Part of a small language model's weights: vocabulary 14371.
MLP neurons of a small language model. Each row is named by its layer, matrix (gate and up: input weights; down: output weights) and neuron, and shows model dimensions 32-223. Each number is 128 + 24 x the weight over its row's rms, rounded and kept within 0 to 255. Numbers have three digits each. A neuron's up and down rows have the sign that makes its largest values positive.
After each neuron's rows, "fires in" lists the words (lower case) most often at its 100 highest values on Wikipedia text that the model never trained on.

L2.gate664:104162147109149105144121130116168154131133142141130141150146134141103117140104159113105164095163108116125129146100165156138156098111130108133141157095158125117120103111167106147096132141067113137122115132139134147098173133128130108121126157155157116117113128105135104130159119126133140104141101120115154132090113128151115119184122142151179144116148126140149127130135073165152135128093152121124150140143159169151115131100118130118111090157144129145136120127125082153113126145109154127101185125082111146126148119131143112148131089149188159113104115086138118136120114135101136107
L2.up664:180165093146106173113137088103098142116111090116083090119144108105111101108137134149082167161117163109119061122084131137100113130129104115118103124139128116107150126108073107133115130158147150122121146092109106128101151118115122106109101149147108139134122109143127199137152112098119134112135108104141158149171041140138087131113125211123143113114117101085110109133134140114152165121097118086174122077096117138136107119100132137127130140140109100105135113123150163115081082151120121133089168087161131138157137143171126145140154139131140082133124151122110167113140102116088132107
L2.down664:121120097158099104091155077096139117120139138148120125086134149102101115122152124131173114090122160125120136109143153144102131120159112139129072120150085165102159095088093120114106111127168151075169147141151150118102199130110139108116109155150122148141101174097137116115138127079143121102135139120128195167118130190144103161118102123124125102124165168117065131131176134106101130148127094115133146121099142141139106078189177123093117139130093132129143153092164146111106116150101087097078121140102106134094129138126129133099131094116146084129146151119167105091103120125120104080
fires in: "can", "started", "could", "attempt"

L11.gate121:133179132114112135156107132152113121127181132139137107119128099118114079142162155188108112113144115091141143139144163132110114110122162073163122163134120130136150094153157127153122130150179112141102120144136165126106147128117133116178141138119187129137091172100201119171121119123119191117156152159141130122143087117129124106153115137098148152114111091167118191117145114137143140160104141098102097121154143119107090121127148155142128149133082110146107143164153144091114145116173141115119133129103168096119121105164144111104089135102126119139132149123099150120142108126146110159
L11.up121:129104139160112100119146139100110100124110116099112165101128120130134152129110065148166112128137119118154132118093089141128114135142134147179146114144116081133122136168187140144159145133169161122102128041104131092137107127163131088125141147093107123124115129100124184129113130135131073099106125124129106129101104143139144115143119146140155124137147117154075142109140113119113161133086170150131140129138095110146120135107124097149143112127136087121153136117146098147091148084134151164080123124125100093109126155154130114105137144146124152124104173168117126135125102144099156152
L11.down121:142080115174137091158128156143175101175110146111115117133148139157139132129107150149116146119081114129138056105124139149126111140110099144130116123125076079117122133142133124094090141102093156134161111118115117139149159123139136146123168104116145122089099127144145149149122178144115103137074137157079163167105119139140146174155154138141135124131128171158104115118153154140123166159088094140099130124085119134150134161110136144146177127092159118068146096146169131097162162116132113136092150136138113114126134139140155139153137116119101122136100133110076092132115110130121154114
fires in: "as", "the", "when", "until", "before"

L2.gate635:153137177164145123106113149144139146140101170114146132153087099120110114144163128100121154175147130134094127130110134178180125123141141126157114136115101136111105095174166139133140150050077146177157150153139098137122143113136127093163115120134188130162080130122145087145116105123161119187141157117127145136155157122147101124119151169150125101116156115132160143128136114133153139100109126172122137120141121114117102157116125154137153082146091147177113138126161091134144127167119094102121110117092107165122135100152111132127158130172101152140147153106117102139088165141143128080
L2.up635:109118147183106133100123225092146136161140166108131152141123109112128116135119115125098134097136109108130122127146121079114129146145126076095108143145112126130162107129096132170168169137097169139161138168092168100168117146102095123141127129115164140167116128123146087143115086125136133169125167140127118153155156130110094131166134153135110094139106120107107149157137085116116121099138132115117155111085160131137099113108143168134113132113085112122093167119120133104107148129087100104112163110123095166112151156160076143151161082123107162123157121128097132146150155130134133150
L2.down635:100113107135094082112122131166116119094115148136155143124115142156117124134196150120134099102150123109131118110123145082117110127112112161166100109120102143145136085124160144148085107119122142127143121142142119143100135116132129128136102114077143154164098124133104107125090125135138116177150160107113131144087105157157125095119158121138130134143133117099092091145134163082092124115136117131153105117111109127121095122150174175134139132068141099116150111068195108161136139108132115144114123109167085137147107150121154135081133128106161113127135096105162131105131151116153141075
fires in: "can", "could", "national", "to", "of"

L2.gate633:098164151080142141113165136109118089138162133139149115086094143192137155122113090078102157130131108107149132125099116098145158139100127165119127090112116121101091126129160089160123123127154137113103152109119127160170123130168119119167121111120103095134113129114118138154124135145110081102116112141148136154069128124132148108140105088131117125130099149147097130158190093106102153112134126153135110149156112171125136100115142180111133119119166119134104101118099112095150104150121128099118144123116135139112140161110131162154128135124125164113098112115142136163111128153152120106
L2.up633:094162135115133104126148129149101124127164106125127109157124157156106142144128122131116088114128108094136133131119136146129100125111170109138132145146130103117058114094117102124085121155153145105119142101169154116153108133127133130165118135170139119123117154127113131108126131121102121145141125128133121106113109120143135098121120167098171160130083130114097102170123104157165145091146082109126120158110142130109150128101174089097134092101124120155112160136120115127112091114136141145164138136132085195124134128135123146153102109105111163128101164090186153137166179143145127139
L2.down633:066087105087130132123139123099128141110117064132131125155149120202132171133113120117103119099116124096148101101095079100138130117097132207124131144106089142138169152126107149166122117093122123126158146131098140158155153122123116094151096115118126164120165091141164140170101110145068134114109142105139130139102117123109103123131136099167111107138133120158098139142131122115120145122124135102141147114166097106129158141113118132141149127117121150134091096148168126105155091106124134113103102131114135085093144119148137204105091125135115127116112145159171152159125127155150083106
fires in: "in"

L4.gate531:120136155118114110130141123090099139116121122136138127163114114153143099136170097103111107159129152128138143148096101159129122126078190095133162123184133110148108097157155111096177153113130134122109110133129145132107134146108143135130132158142151092171143114139136152114080115113097120137133124167141115134132114138112102169103164125169119146113152106094106125131133148144141125144105162125119093194088118095122115156149125133111098107140119154099131133114142063121134140118100097122108175156171110122169168111112135159132141104163150135138152108126133117123128116112128147122
L4.up531:134086152098134104139146132114157101141114154138140089116076116137143107108118127089074130153126110170134113136114089141111139141131224102129143142129105127140095128135139170103111138128140132138108142100145162115139150140094181173106130190144118101115122072109127110128101105127134137180141153123130170147151121136132110149108115120163109134090171157131117112109118140151141124094115122147116081119143118105108092135121140115103144125157125158184128116097112130122123160101096148142150106155115126071110152082105142114133116097138158132169139143048111117118131086122111161115
L4.down531:158106143106150124129147105169106109116106112132106129135117178110119133150160106099124104137094094087127123145126121115141104149116165143096147104153169151120133137167142096135103121128112114163185148127135083164117117165129115148130145177154172120218161118108172129138116114131168132138124116148166087133118097154133112119096153150141168154096125069095140140137174104109101134115162135086160107140094137112107121141090139142135121139153125096141163146129115115142099133153108125155136100132150153126114148171139140161101101136181153130163134090186142155140162127146155090137
fires in: "some", "many", "two", "are", "few", "several"

L5.gate742:163122164090117166086130130111178109096142132137129093170097179159141118117086145071126158090129115116105128162089123118157136143129107130096152154120123139111121121101126104160136083119157131116108102177138115134159130122126126126135121139192114104122149145143108131138128146130124081127178130195189167140083113131129128167137104121135131105135110149102091147167129108118144133100075108139135139163160131147141163105122144144138125131149139120125148175070195113106124094131087150101142141155158106132142134119127133158128131136127105183093129119080121132115142116105116138156
L5.up742:129151151102118139136167108089124108147114171147128135101117143126124148100106122117127116119135121154129129103138108128088101160118095117106131137131120176117120135117147115133117131107127167076125089143133112122084123141119106162137111111156215110117125154137089129102129115139113122088174111146147110166081132143144127110140086125115114156134117161118056178153128127153144098106111143173140124161149121105159133123140167105115171080109109139148085123122142140115145091135142122127110118116136123192110169169123123166160149112119130172128119137118166142114141139146131105163
L5.down742:089089096141116145121110155107081113111130094124101137148116107188100142113138131118077133085083098098113140121139101089071134164119136126096141132103096182123131148137110152106146168091118149106109141089119119130124167124120155131140115085139156140099124098179153118194125117109113106102126105089112100138082112110156123126117128113160093128170149126118124172166128076132117097150136165070132130124143086111124094139141108178189125133153115136140125090136169122114161081083120127126162131115154141101077130135107126192134126117157133141167128126164129127145140142134131134111
fires in: "in", "of"

L2.gate580:129147120124099128094143136083169115161127134067149113158109118153105093102118092128098163143108125119177130124075127165166142139134117133155147128165134121105074127142133148167143151125131123183139138108095134140160120179165123145149134160172118101155151132087156138140124126141111102146100140133152112162129147137126089141125162119126086146097076095088146140137224115135129147122131145134130165124097140094116087145139087138135122121121138103124115153142126116131148159104118083091175136135144109125112126119150079135153139161059120132107117126133130120112152116100174148102
L2.up580:138110119148119143160091148118143126112131134138150157143104123103130132120129128136168127141152095139104113128180115148098116119134128109124104124164142163075122154112143168135151149157133093141102123125123170134171116131127125119135108112161115115145142093173131179106135133127104153095125104081134132150149134161121125118113138129123139125119147120159102135083123151128138146115135174153141059132130090112114158100149132196139091100156122101133122144117164155101158146156138133145185087130165128107111131140094131152135136134139145105122125094103127119148173128093165127163
L2.down580:115095084123132134162173136144113137134090105125139122186151140112123155169151097120135138122093128092139136129136164128152139132108115186105164097164130138122157095137118157110109124148118112169111112120114143146105118168124120138115097129155158113174186149177118124182131151105148102157114139140141093124119173169134115153146151135135127118139140114112140151155146108130102136110129139099137148116101124075137149131162095072109136138138145116120185202124107076125146117117124127160125147146128146108109114091065143132113112152115135152159121118172137104137176094164138123100
fires in: "some", "among", "many", "their", "several"

L5.gate411:090137089132144108144129162120110127125138129101126124142149139109115141094130116191132150087165098124123063150158105104099145101083143098148120099171131126120124136110132147169106122103149126126200128121139103121056123104149121138131139182171069081099095167115133115163173148158100119123168113131137103133107134148120114128128114132116107140119151136149133129126131124107161101141136160105133105105149088123120171110092164130148146108106137147133131149104153110116113109134121126142115112127094181049112148103120126130138118119128141130127117143157111112084090096107087102119
L5.up411:109133181151157129089142142112115131163105149177105158119161125129104139143123140098100148137110129125098123123105125126110133130058133111112111166124123121113117125092122150141180098133136134135111091105115101166179124152147139120185133106097167105134144141149110139117159140149170077119068130124099137150159096117121106146136122119173120104080141155124141144074141134107103111111094148170101140135109117116133128130159102130133137116079113092164120094117103111109097123108123142153122131152179086157106120162126112097152152139076132163089136120084121139131119127123155142156
L5.down411:084125119059122101114102088106153169143100140131135096113127097106183204122135135094135083160104109096100133099095169151055145129097101150092098106152124131129125135140150130152065147072137093136139084155116162101128121134125108070140135132172115119152125119121139142103114091113105158131129114115116097143102093158101124148115135122120146107097117150139102135117120124166126141132116140118109140107121150152188123170110087130140139130122116143137140147150119125142134109115144117141142127130134098148102109129129146115106131137135100110149110113116150109155148110143139106124
fires in: "at", "the"

L5.gate390:134153154120105107119061121115128116113099106075089112077102139111125154117149147145102111126092117138116117142144124125131144170118182095121123134161146086062154135116132081097125105117137148168107108139128123134140122123152126147130111173176129121172117155146148098113100169116139140184126126126106137111141118134157087143125141076140131112122095101144090138142146122162104105125115136113166148143151088151158126103112108077107142157119128101108146131136140113077136126147135124113150157145125144130123132139164112149141170102143086108141168122097142148142095149105129159122
L5.up390:106160100198126077146124165143112130122153122150121135132098146103110083170109122135094097121142108150081143122132109086102149167119139147141120148120107106140124110112134133120110119149141139117132118126094145122147148141120094095119166074132097117128153142115122141109135075116160112126138125126130146130111151199150136136142114164133138102131134100130083105161150129106116178093106071153101104112146173054141145157132137098116097097148135155144155166081119126101138124142159113109102114149143134143127140095101149121165139136127150148102151137097121111158086119105134159125
L5.down390:130114166099114094131132118140122137168144127132079169093139175103176100098128056110132122089107141118182128129108167110134109151135165128132141115134156140134120104152082136123153137116144142165126144153102158122131114085170117106099152163174126194145104114163166116094145135138088114126136122100150101141142079148118107151099147152175154167109124096133115129139172138108110160151116110105135142080142120115153129100134088112109121089171116142124152131110156072126130128162110126132166138151196120139132134170124137119086121160125117121167196090124091104120134109099139118084
fires in: "two", "were", "three", "are", "number", "taillebourg"

L2.gate484:091108113102135097137169149143112141121136089123133098145104131077143178156124157134162102122136071126130141093099117125099118166077139089117130132147106113158129129156106207146146104131131150115153111133110139113096158107145181144130143128120129102125135172140161158127147137148124134101166100121104130158130127157137156111095107179142175146116167100161148115113128165117128109137121158112151147129146141142124138151112103147089108128094114117143158069150173130139138112136101100158122102123138152106145132124135149176146161148134162138108111155121151156148103108134155137116
L2.up484:115124139144133149149124191152148152132148112145095124134101128134135108171115133148134161114144155156145140170118115161129152156101153143096116135132151092073109148138120124115098117090126083117145109123093115102156142137087144132118123133131116116121117127150116178116115154125154168113130145127137134174122121145103145118143119109095109116130129116127112150093122094175158167148107095065115139094107168115149118118158140141152150140106112089108142144122108138092126117132169135140140099135146105118078092117130120113141108110122073193144115153131138093124097096080143156121
L2.down484:101140087115070137117112125185112109120144149118123148145104127131146179121111159141153131112119081134100097106085103121097125131110169165179121096106114110118155091110156130146087075100160148064106156156141137144106127111134151146086142142146156134096140144133153119151151105155109171101141115080136096146150159126136109135124142170151129151137142103110132149100166128132117151113144107105152115106155132110148146135104124162098125160143107129103110150117200121098125104120134116112159109166136110138091148116128072116126134160134114131102150130173137107138126106144079118178
fires in: "at", "museum", "in", "university", "college"